{"n_layer": 15, "d_model": 160, "n_head": 2, "n_kv_head": 1, "head_dim": 64, "d_mlp": 320, "vocab_size": 8192, "activation": "swiglu", "norm": "rmsnorm", "norm_place": "pre", "norm_eps": 1e-06, "positions": "rope", "rope_base": 31900.0, "rope_fraction": 1.0, "qk_norm": true, "attn_scale": 0.125, "bias": "all", "tie_embeddings": false, "parallel_block": false, "init": "normal", "init_std_qkv": 0.0362, "init_std_o": 0.0, "init_std_up": 0.0362, "init_std_down": 0.0, "optimizer": "adamw", "lr": 0.00237, "beta1": 0.9, "beta2": 0.99, "weight_decay": 0.034, "lr_head": 0.00531, "warmup_steps": 269, "schedule": "wsd", "decay_fraction": 1.0, "decay_shape": "pow", "final_lr_fraction": 0.1, "batch_tokens": 16384, "seq_len": 512, "doc_mask": false, "train_tokens": 188500000, "steps": 11506, "dataset": "wikipedia_en"}
MLP neurons of a small language model. Each row is named by its layer, matrix (gate and up: input weights) and neuron, and shows model dimensions 32-127. Each number is 200 + 40 x the weight over its row's rms, rounded and kept within 0 to 999. A neuron's up and down rows have the sign that makes its largest values positive.
A block is one neuron, or neurons of one layer that tend to fire together. After each block is what it responds to, as a language model described it from the Wikipedia text at the highest values.

L3.gate117,192,189,195,195,236,204,196,186,157,245,284,280,263,223,159,238,201,191,210,220,161,183,229,235,173,168,205,234,202,194,170,129,229,189,247,206,214,260,210,230,142,221,212,170,201,186,192,147,188,209,142,171,180,213,221,211,213,185,270,257,175,148,221,191,149,170,269,161,261,188,232,183,160,125,197,259,222,139,226,121,238,191,218,170,265,211,193,214,193,204,228,217,195,308,273,188
L3.up117,184,178,263,220,293,176,247,245,151,281,197,136,257,204,208,268,186,255,149,230,121,250,148,182,161,163,228,300,234,235,120,216,99,236,194,217,105,186,199,274,237,190,283,239,203,202,177,196,161,154,191,202,202,180,234,204,190,279,203,186,132,141,219,218,184,177,233,210,146,199,279,143,207,170,199,268,237,160,223,196,170,218,208,200,175,194,220,160,209,244,203,200,212,192,230,161
L3.gate154,173,175,195,229,193,218,216,181,227,212,110,167,159,174,143,264,197,186,200,265,213,187,243,194,287,144,186,157,172,124,190,195,217,191,247,261,225,175,144,204,176,225,218,156,211,245,222,198,174,185,127,210,240,207,282,229,174,233,237,221,199,267,117,155,173,190,274,198,201,189,186,264,187,134,256,204,243,181,241,171,222,281,156,215,204,160,228,146,153,149,223,189,190,231,244,162
L3.up154,152,184,215,195,210,138,169,103,190,188,195,178,205,148,173,223,191,228,217,216,183,215,178,149,277,187,181,168,218,207,175,173,178,259,223,284,168,187,130,238,139,250,266,163,185,226,169,142,143,228,248,198,304,248,285,157,196,199,225,218,250,300,167,219,169,181,247,113,188,171,228,239,182,140,228,239,224,178,202,198,180,248,263,206,212,215,219,230,189,164,143,241,146,211,230,200
L3.gate165,242,196,185,199,155,155,169,189,225,207,211,157,149,173,227,303,252,200,141,185,134,193,187,271,206,118,153,259,207,144,155,158,258,225,164,210,179,237,220,149,206,248,208,202,264,177,158,171,201,144,214,203,181,217,229,238,213,203,255,226,299,220,135,202,193,125,181,229,196,220,189,243,195,130,205,182,186,222,220,223,198,154,188,179,101,172,189,159,285,275,157,193,223,215,128,201
L3.up165,233,178,234,182,196,156,199,138,189,169,242,206,201,230,182,254,320,184,204,166,180,168,177,234,242,228,182,272,242,159,101,173,279,239,204,209,238,268,172,242,147,266,225,249,291,149,156,211,197,166,215,239,184,206,255,270,153,216,155,254,242,222,136,161,245,168,188,216,198,227,211,230,169,171,220,245,176,210,137,159,216,252,212,191,175,212,193,165,250,253,155,162,224,272,121,275
L3.gate266,222,112,231,251,228,242,247,111,206,214,224,227,194,145,241,254,202,170,155,164,135,239,225,256,223,168,143,187,172,213,221,194,207,282,231,178,186,224,226,209,134,253,191,165,263,200,125,251,186,212,151,207,202,218,233,222,174,235,185,235,215,202,165,202,204,153,205,173,149,219,163,193,208,146,292,201,293,274,190,138,199,270,214,182,200,226,227,106,172,197,264,188,171,220,128,235
L3.up266,208,201,154,227,215,139,188,85,230,285,116,205,199,223,224,243,220,216,250,184,216,259,173,240,219,238,176,236,205,213,215,198,199,185,190,228,178,214,186,277,169,210,238,186,228,221,123,263,179,232,213,219,203,153,219,210,230,194,195,178,188,126,196,205,213,200,148,170,153,194,206,252,191,112,247,192,178,198,141,227,232,193,205,237,235,221,131,133,198,248,184,214,280,165,169,263
Fires on "based" before on/in, on digits inside coordinates and postal codes, and on competition/ranking words like "at" and "number".

L2.gate51,167,230,231,180,157,214,157,210,189,220,132,317,195,199,154,136,156,112,196,265,196,195,222,187,198,117,211,236,234,150,190,192,161,166,169,231,176,187,169,130,176,145,171,277,142,162,235,155,203,138,137,182,202,234,212,174,197,187,241,178,144,194,232,136,255,185,157,174,183,185,167,215,209,270,183,253,171,212,187,162,189,140,186,203,182,219,250,254,258,288,174,111,268,178,213,238
L2.up51,161,250,136,280,163,223,246,246,254,268,250,162,158,210,154,250,220,147,241,285,252,237,186,214,268,220,255,236,233,221,195,155,197,197,215,257,145,152,140,165,188,151,211,305,233,216,167,193,317,174,129,205,279,197,212,214,225,217,201,181,184,185,226,233,194,190,156,155,164,170,154,156,173,160,175,126,205,209,186,203,119,282,211,151,224,208,202,210,195,191,238,199,249,172,224,241
L2.gate63,209,160,183,194,200,269,220,259,192,194,173,196,182,134,209,192,188,160,150,221,240,195,207,238,215,145,172,212,246,160,189,158,124,213,163,260,188,200,222,201,237,201,191,211,227,198,251,192,168,215,186,152,120,225,218,169,210,237,236,116,162,151,267,156,279,177,194,123,206,198,215,180,191,257,202,180,224,234,150,151,239,205,176,143,134,154,206,198,264,201,249,132,154,209,154,166
L2.up63,163,162,104,175,238,232,180,209,197,165,293,248,216,174,191,190,132,128,219,151,155,192,225,196,196,150,232,217,199,154,242,144,218,206,135,210,264,229,160,144,271,181,147,164,235,223,227,229,178,199,207,251,127,167,166,225,185,264,191,121,170,161,278,200,223,200,246,228,204,186,178,224,211,247,244,182,224,179,172,138,175,203,231,208,211,188,196,232,234,272,146,210,237,166,218,229
Mainly the preposition after "was born" opening early-life sections (in, on, into), plus the second digit of years such as 1'9'42 and 1'8'12.

L9.gate34,212,244,134,217,192,241,210,178,212,232,163,152,141,173,252,167,223,193,147,138,182,162,215,200,228,183,252,113,267,194,208,192,170,247,167,158,201,147,176,97,255,193,167,138,207,223,186,230,169,167,192,186,193,195,160,203,28,130,186,215,249,263,226,192,209,199,169,204,244,140,188,159,227,214,256,207,209,190,208,222,140,178,92,215,247,134,257,214,241,154,223,205,221,208,141,211
L9.up34,194,207,146,137,217,198,237,193,219,240,232,165,227,190,260,255,261,255,166,224,254,239,199,232,234,221,197,226,210,239,248,208,196,205,208,161,233,172,254,153,213,228,164,285,236,231,240,180,202,121,216,231,137,181,220,202,185,244,192,102,202,161,214,183,208,190,221,180,177,172,214,258,224,224,225,163,239,157,160,194,231,281,239,281,120,181,170,226,184,211,185,250,176,164,197,149
L9.gate36,235,129,283,235,199,202,232,184,173,198,225,239,213,189,211,241,192,219,188,153,203,204,192,331,282,167,292,220,199,196,73,213,159,216,168,155,216,196,124,167,215,150,156,226,200,226,243,208,178,111,198,187,171,141,151,204,146,201,208,215,184,198,217,187,297,233,224,173,200,120,188,190,199,242,219,244,206,266,169,213,192,220,169,164,190,128,224,227,267,195,253,177,176,217,200,185
L9.up36,257,136,191,215,182,178,168,180,265,169,246,206,220,210,217,142,180,291,252,150,198,196,215,234,203,76,286,202,216,177,217,200,209,190,131,241,125,174,172,247,158,167,163,192,224,161,197,220,269,233,281,209,187,176,192,235,182,200,218,168,148,152,250,230,237,233,111,178,222,186,201,182,215,214,272,141,245,214,212,182,198,275,202,247,228,193,188,222,175,246,201,252,152,194,204,210
L9.gate118,308,212,230,121,211,144,198,163,163,245,217,171,216,211,264,158,144,194,230,255,214,228,238,194,253,206,189,104,171,172,183,197,157,185,217,122,137,150,171,222,185,177,154,215,196,140,166,213,186,246,223,187,211,193,261,131,267,230,233,102,265,169,110,180,222,180,236,238,187,210,232,187,242,233,167,202,203,225,223,207,208,193,236,202,145,109,135,218,186,200,164,169,201,177,195,153
L9.up118,202,261,211,148,198,216,239,213,204,235,229,184,251,291,143,216,158,179,220,123,200,248,180,232,178,196,254,196,187,183,210,224,199,222,224,181,232,145,85,133,206,143,149,160,238,220,195,203,219,217,179,139,242,229,153,183,180,178,260,200,191,212,169,168,238,258,245,206,194,177,207,250,157,205,158,197,201,237,294,193,193,247,150,267,172,201,224,260,299,235,246,194,211,208,233,181
L9.gate146,182,182,201,209,236,229,273,206,137,190,238,235,242,151,211,203,173,188,209,123,211,253,228,246,224,168,184,229,247,267,216,121,215,276,117,217,224,211,191,136,221,165,179,197,167,163,190,265,198,210,184,208,205,229,187,177,183,271,172,206,221,212,153,167,246,217,121,201,229,227,239,217,154,171,276,208,193,182,205,226,197,191,138,116,177,146,352,207,243,195,197,189,258,256,184,190
L9.up146,236,120,277,270,177,232,195,215,212,145,103,256,233,218,144,192,189,119,137,226,219,172,217,166,168,172,154,221,259,227,228,183,230,217,197,170,224,183,215,175,228,170,215,150,222,121,194,193,203,198,213,150,222,166,188,206,159,208,174,201,157,195,268,182,179,130,130,228,148,155,297,153,164,236,163,198,250,142,180,214,264,189,135,213,184,154,217,210,181,214,214,178,187,225,201,269
L9.gate161,257,145,229,203,169,178,247,185,173,192,208,185,187,205,187,190,229,115,122,213,197,202,291,254,226,164,261,147,205,251,132,197,149,213,96,105,167,156,168,253,202,189,167,141,213,232,228,182,222,245,209,137,238,179,180,218,188,224,214,221,162,211,242,187,295,215,232,191,195,130,164,178,199,239,179,215,217,198,215,175,147,204,130,185,143,211,231,158,211,180,170,216,226,209,166,299
L9.up161,210,259,182,165,187,184,153,112,173,191,178,234,189,154,169,127,173,140,222,142,147,179,219,219,131,235,232,193,227,135,212,240,151,191,154,178,271,231,272,193,194,213,199,122,209,246,215,211,209,202,178,213,222,287,215,186,127,203,200,162,252,106,166,181,184,82,164,137,223,237,217,261,174,192,219,177,140,220,235,177,185,209,163,214,218,175,255,205,207,183,273,239,192,157,230,159
L9.gate168,171,176,259,184,182,187,272,161,201,264,213,231,178,216,191,196,221,216,202,210,169,250,237,191,301,170,271,200,193,182,237,152,218,178,201,148,144,228,195,175,167,227,272,241,212,251,277,166,218,211,168,197,144,196,187,200,176,154,196,201,177,223,197,177,269,174,195,158,214,166,185,258,196,168,150,250,231,183,122,220,185,209,205,160,146,158,191,191,225,171,247,163,218,247,138,227
L9.up168,176,200,152,191,262,121,266,261,227,216,235,215,177,167,221,215,188,91,151,224,213,208,191,201,176,210,174,199,208,223,144,223,143,184,158,137,151,163,229,227,232,157,239,192,170,149,224,215,197,133,149,207,227,189,209,186,287,186,235,169,206,173,313,231,151,217,174,250,207,208,270,237,207,238,252,179,163,160,241,208,142,165,186,174,163,166,224,197,254,234,209,229,280,145,189,219
L9.gate254,257,234,215,283,186,172,267,187,204,208,220,189,195,192,157,243,164,216,210,191,125,218,172,256,215,151,257,207,203,205,167,228,181,201,189,254,214,198,263,197,200,247,195,134,182,165,215,242,130,229,256,162,196,226,237,223,180,157,234,231,233,188,223,226,220,271,229,150,181,161,212,173,195,227,286,227,194,216,214,260,124,191,166,244,100,221,186,190,238,171,225,165,190,187,121,131
L9.up254,249,186,180,189,157,193,255,261,171,212,194,193,310,184,203,178,196,241,234,195,200,185,240,177,230,136,252,138,186,219,157,302,218,171,210,160,254,244,165,115,187,173,100,170,186,179,154,128,114,216,186,183,129,194,185,202,229,219,166,196,190,250,199,163,221,225,202,174,192,171,156,188,287,185,173,209,141,142,228,238,253,235,190,176,163,122,227,291,231,266,190,181,231,163,237,190
L9.gate266,222,214,175,204,149,294,214,170,186,187,164,182,195,205,161,251,210,183,150,127,171,203,257,251,267,162,276,194,170,148,210,212,153,258,172,149,250,229,168,168,234,201,191,264,187,263,162,282,180,223,185,165,205,169,212,178,195,243,160,201,246,246,135,204,170,105,172,265,140,189,145,148,174,271,245,209,183,181,205,137,234,195,114,227,230,126,210,172,142,191,200,171,214,192,137,216
L9.up266,221,201,220,176,141,236,206,196,134,211,174,245,153,211,261,110,245,209,212,159,209,190,183,181,238,198,261,183,214,238,227,174,166,171,217,166,247,263,193,177,151,209,215,158,295,126,214,232,177,244,140,166,155,227,179,247,152,214,253,185,220,205,126,186,217,271,202,209,184,228,245,209,165,250,223,177,223,147,196,199,232,195,169,109,148,152,284,216,204,193,200,209,216,223,183,233
First and second digits of four-digit years, mostly after "in" in dated narrative prose (in 1|9|98, in |1|690, 2|0|14), occasionally the period in "No.".

L9.gate33,205,178,180,171,190,189,188,211,236,252,274,179,210,181,227,163,164,194,182,121,230,195,230,183,216,98,236,247,166,166,189,169,194,203,242,142,200,185,163,201,249,225,185,160,125,208,174,231,202,209,186,122,197,183,165,210,89,169,176,140,211,173,179,167,230,153,159,186,185,157,115,237,194,119,132,150,144,179,191,205,245,128,234,151,159,197,233,118,195,132,200,207,159,230,106,287
L9.up33,245,201,225,235,256,177,221,145,253,181,99,211,219,213,127,150,241,283,256,156,204,196,192,206,156,144,177,242,221,203,218,198,174,211,243,261,175,153,234,273,180,261,242,188,182,177,147,227,139,195,188,229,151,224,193,191,210,225,241,167,117,209,140,155,198,160,139,241,150,248,166,183,206,90,145,156,225,220,198,180,210,220,257,192,220,193,183,186,194,140,147,188,149,194,160,227
L9.gate38,156,180,179,193,266,163,187,193,283,192,165,192,176,179,165,188,267,249,147,226,153,134,186,239,272,174,178,249,181,210,188,209,222,222,199,182,159,250,212,151,196,151,216,175,223,244,211,223,200,139,250,190,184,205,199,141,206,253,207,121,148,187,158,112,194,153,225,128,220,167,239,211,258,216,251,243,178,203,136,184,142,258,133,213,143,191,174,151,268,283,231,203,128,184,188,169
L9.up38,145,279,115,273,169,169,221,251,128,213,206,221,205,194,187,219,187,248,224,218,185,220,212,186,268,139,231,200,184,250,162,191,269,226,239,146,199,141,207,181,203,263,197,228,166,160,109,183,218,262,134,227,231,198,151,249,171,118,199,130,214,137,163,235,168,212,191,224,215,218,226,179,170,215,213,176,116,153,194,144,169,117,234,195,247,183,202,131,173,253,308,190,193,224,230,149
L9.gate46,181,116,249,209,110,227,260,286,141,215,221,213,177,172,205,220,248,174,206,159,190,206,205,193,233,201,229,242,196,199,234,189,192,263,268,143,156,217,207,227,258,196,235,191,188,145,191,190,153,260,228,102,202,155,153,192,160,180,180,194,170,207,168,144,311,152,184,225,185,160,196,119,170,214,168,239,188,216,186,218,201,169,207,177,156,189,182,213,225,233,161,143,221,210,182,275
L9.up46,219,223,215,254,198,189,154,131,188,203,161,176,210,150,177,152,136,238,243,182,197,271,253,216,197,157,230,234,110,172,264,197,230,111,187,197,196,212,155,221,242,292,201,167,205,124,139,179,180,162,150,188,140,176,175,198,193,233,167,199,206,209,168,174,154,225,242,228,174,198,209,214,183,176,208,111,259,157,205,129,225,188,229,223,216,227,207,204,229,180,210,135,248,252,190,287
L9.gate148,173,255,178,152,227,159,230,247,202,214,234,220,189,256,229,173,189,200,243,226,189,246,187,193,201,142,192,236,139,133,263,221,223,193,187,132,235,157,190,238,181,168,189,222,109,199,216,175,210,311,217,242,223,188,208,182,165,210,221,151,97,214,220,127,225,208,210,155,219,145,236,166,232,157,162,262,195,206,184,153,179,221,206,143,196,220,149,213,232,160,237,162,168,210,161,226
L9.up148,234,174,239,276,256,146,219,211,210,253,171,212,255,210,142,252,194,226,163,190,221,225,193,201,206,164,206,226,223,172,185,179,195,213,200,169,256,157,174,205,237,230,233,275,156,179,247,116,211,226,253,151,268,253,215,184,165,143,215,140,219,250,217,196,130,222,186,211,201,176,173,216,232,217,215,156,79,159,179,200,242,248,251,216,160,243,150,303,196,159,257,222,144,178,202,236
L9.gate156,200,306,204,218,227,210,203,246,176,190,199,264,198,93,253,280,190,225,153,193,171,183,225,202,190,172,202,215,176,172,210,151,240,193,192,214,183,142,214,212,146,178,175,203,183,204,182,158,132,188,229,198,174,244,192,228,207,90,76,161,175,151,186,170,225,212,174,296,204,226,196,252,196,113,268,177,203,232,214,203,200,115,181,155,153,132,253,182,231,144,231,170,174,216,267,201
L9.up156,189,195,198,189,189,167,193,183,234,174,66,235,260,264,161,184,160,281,173,184,221,219,200,161,177,180,177,188,147,250,234,200,217,135,199,203,221,223,164,217,194,251,283,234,114,200,222,207,210,192,246,187,131,215,231,220,301,173,224,136,254,209,234,185,192,218,220,227,171,184,221,142,184,249,173,227,194,226,183,106,226,255,193,146,112,230,199,224,208,181,237,168,162,154,180,219
L9.gate166,174,175,174,169,253,229,198,219,166,170,219,236,210,201,159,185,196,167,191,196,197,108,249,162,226,217,220,238,215,245,200,217,181,204,148,190,206,128,283,220,213,181,186,185,199,267,258,150,153,213,156,254,203,151,197,166,139,153,129,215,147,219,226,121,194,139,247,195,281,239,207,167,268,192,185,242,210,167,134,196,144,212,198,154,203,220,159,166,267,201,237,158,211,215,217,228
L9.up166,181,158,201,157,124,202,186,252,159,233,169,99,184,232,209,203,237,159,182,223,189,228,199,184,191,197,163,203,179,166,201,186,255,237,233,191,186,183,152,203,209,161,176,230,188,272,180,154,223,213,264,201,164,175,171,265,181,233,249,198,189,154,210,234,171,267,241,210,232,196,197,159,296,236,231,197,253,234,212,226,240,221,161,241,167,174,203,223,219,252,221,208,177,191,217,257
L9.gate216,150,227,162,208,264,198,170,257,177,156,212,236,113,192,211,262,120,206,207,196,185,153,257,219,254,164,216,233,172,237,159,166,162,175,221,170,128,196,203,166,226,276,170,89,217,250,181,207,160,272,286,158,151,182,150,184,185,171,128,158,194,199,192,185,207,242,184,180,206,212,181,190,228,186,161,279,202,270,166,206,160,225,152,201,169,223,203,214,212,252,271,199,206,249,182,271
L9.up216,151,195,166,246,226,167,178,202,220,262,260,201,237,143,112,229,169,227,209,240,215,237,152,133,212,186,240,167,253,176,216,203,219,292,142,127,142,140,247,184,198,141,209,194,239,180,106,221,186,225,211,212,166,166,240,228,173,254,217,174,186,260,175,156,182,187,196,274,187,202,208,160,229,167,233,155,235,205,172,234,199,293,200,133,175,208,222,172,162,228,278,202,248,120,318,201
L9.gate252,268,218,246,212,214,194,166,178,213,159,220,227,120,131,186,226,144,202,234,164,223,162,197,147,252,153,163,181,168,200,229,192,224,246,171,172,187,185,193,176,184,225,259,205,203,247,202,136,189,175,284,223,200,243,181,231,180,221,188,143,225,233,260,162,241,205,161,197,181,236,236,115,204,235,209,165,161,234,195,231,169,194,149,216,156,92,142,217,250,202,222,147,139,277,224,245
L9.up252,172,216,150,169,228,209,150,225,172,204,128,154,213,149,249,217,213,227,203,201,238,208,194,177,230,193,185,158,220,149,192,144,171,197,211,224,203,202,155,247,187,201,286,196,233,191,229,180,226,229,191,207,166,209,158,323,235,130,151,144,203,152,226,176,180,180,191,117,239,264,175,227,247,173,235,183,152,165,193,170,237,223,213,235,176,241,145,185,257,278,278,205,162,183,277,216
Digit tokens inside multi-digit numbers, such as coordinate seconds (57′4|3″) and year-range ends (1926–2|7), plus inner pieces of split names (B-lin-ken, Ko-tch-eff).

L3.gate84,183,210,210,122,219,144,226,204,222,256,197,249,128,207,278,216,189,171,137,116,303,213,198,241,241,137,176,220,231,190,190,210,180,199,132,167,275,161,189,176,190,177,182,196,117,235,207,265,154,183,235,91,143,225,146,226,204,171,262,134,238,183,216,204,185,128,279,193,221,185,256,213,188,231,184,198,94,196,177,131,189,218,164,151,216,172,270,189,226,191,212,215,204,159,167,186
L3.up84,249,246,216,221,156,197,226,172,154,242,252,209,223,157,151,113,194,130,150,240,258,196,218,159,187,151,245,139,272,227,189,210,190,232,132,207,205,200,197,170,220,149,198,239,174,225,226,216,112,103,183,270,277,237,218,191,212,269,192,245,228,211,192,215,143,253,220,179,179,142,150,160,248,195,245,165,190,161,229,265,165,137,176,181,201,165,153,206,215,238,213,141,174,140,277,186
L3.gate215,160,225,241,234,118,119,212,224,207,330,175,234,160,199,178,217,194,151,141,203,172,252,194,174,175,170,246,166,99,153,197,254,267,251,191,138,209,196,141,203,158,160,147,213,152,216,154,178,210,238,188,150,208,132,190,171,231,200,231,187,225,217,233,157,166,158,202,136,268,210,155,241,186,205,184,123,164,139,274,185,191,180,172,159,200,200,229,193,216,121,269,211,165,222,169,248
L3.up215,164,108,221,213,179,160,166,121,181,206,262,225,177,151,237,214,239,233,168,215,190,205,265,142,234,211,201,223,218,212,155,148,204,135,145,199,201,131,125,101,236,239,156,157,148,220,200,185,200,194,194,256,231,134,150,189,251,134,220,134,240,191,177,253,220,200,214,209,186,166,228,200,214,135,220,205,293,202,184,195,201,203,112,243,171,151,215,150,189,180,173,205,241,179,211,240
L3.gate240,172,165,212,245,299,174,268,165,173,259,259,217,248,208,250,192,198,165,160,162,233,203,272,226,239,219,213,232,291,187,171,219,179,194,180,195,161,209,96,133,165,178,187,267,155,202,214,235,219,169,199,220,188,186,205,174,149,182,145,181,297,180,198,200,304,203,194,180,210,166,246,171,273,207,104,240,197,200,200,170,189,165,198,248,245,237,196,192,140,161,214,137,167,213,220,209
L3.up240,185,163,188,242,223,183,239,142,201,203,237,227,197,226,197,271,221,137,177,109,174,184,217,219,94,241,230,207,166,62,199,271,265,285,209,227,265,253,151,163,252,190,204,204,162,166,173,170,218,177,236,232,243,188,196,156,165,270,156,247,186,204,97,264,177,180,213,221,193,202,225,200,214,192,195,295,245,231,168,217,150,227,169,224,266,179,189,204,153,247,217,177,208,202,259,193
L3.gate249,218,173,162,200,213,180,246,248,217,203,284,196,181,222,204,214,225,177,206,163,218,237,184,198,296,206,208,216,175,153,196,176,207,188,179,215,171,174,149,131,187,129,141,238,126,202,204,125,106,157,164,182,215,225,223,201,230,201,200,262,187,178,126,231,188,193,243,166,265,164,234,198,135,165,136,163,166,223,164,145,192,203,132,134,144,169,219,235,240,115,166,170,197,164,208,161
L3.up249,179,157,113,213,233,211,219,276,236,273,159,215,247,196,147,226,184,207,252,224,237,268,142,261,292,158,233,196,238,193,218,269,218,181,242,209,189,136,171,169,241,175,217,214,181,221,209,137,127,220,263,147,211,118,259,153,204,240,225,192,244,156,233,176,211,184,171,183,152,251,200,164,186,284,216,228,129,196,258,183,227,125,246,146,182,208,194,229,158,197,182,201,276,187,147,199
The second digit of four-digit years split into single digits, mostly 0 after 2 (2|0|18, 2|0|05) and 3 in 193x; also a few unrelated headings and line breaks.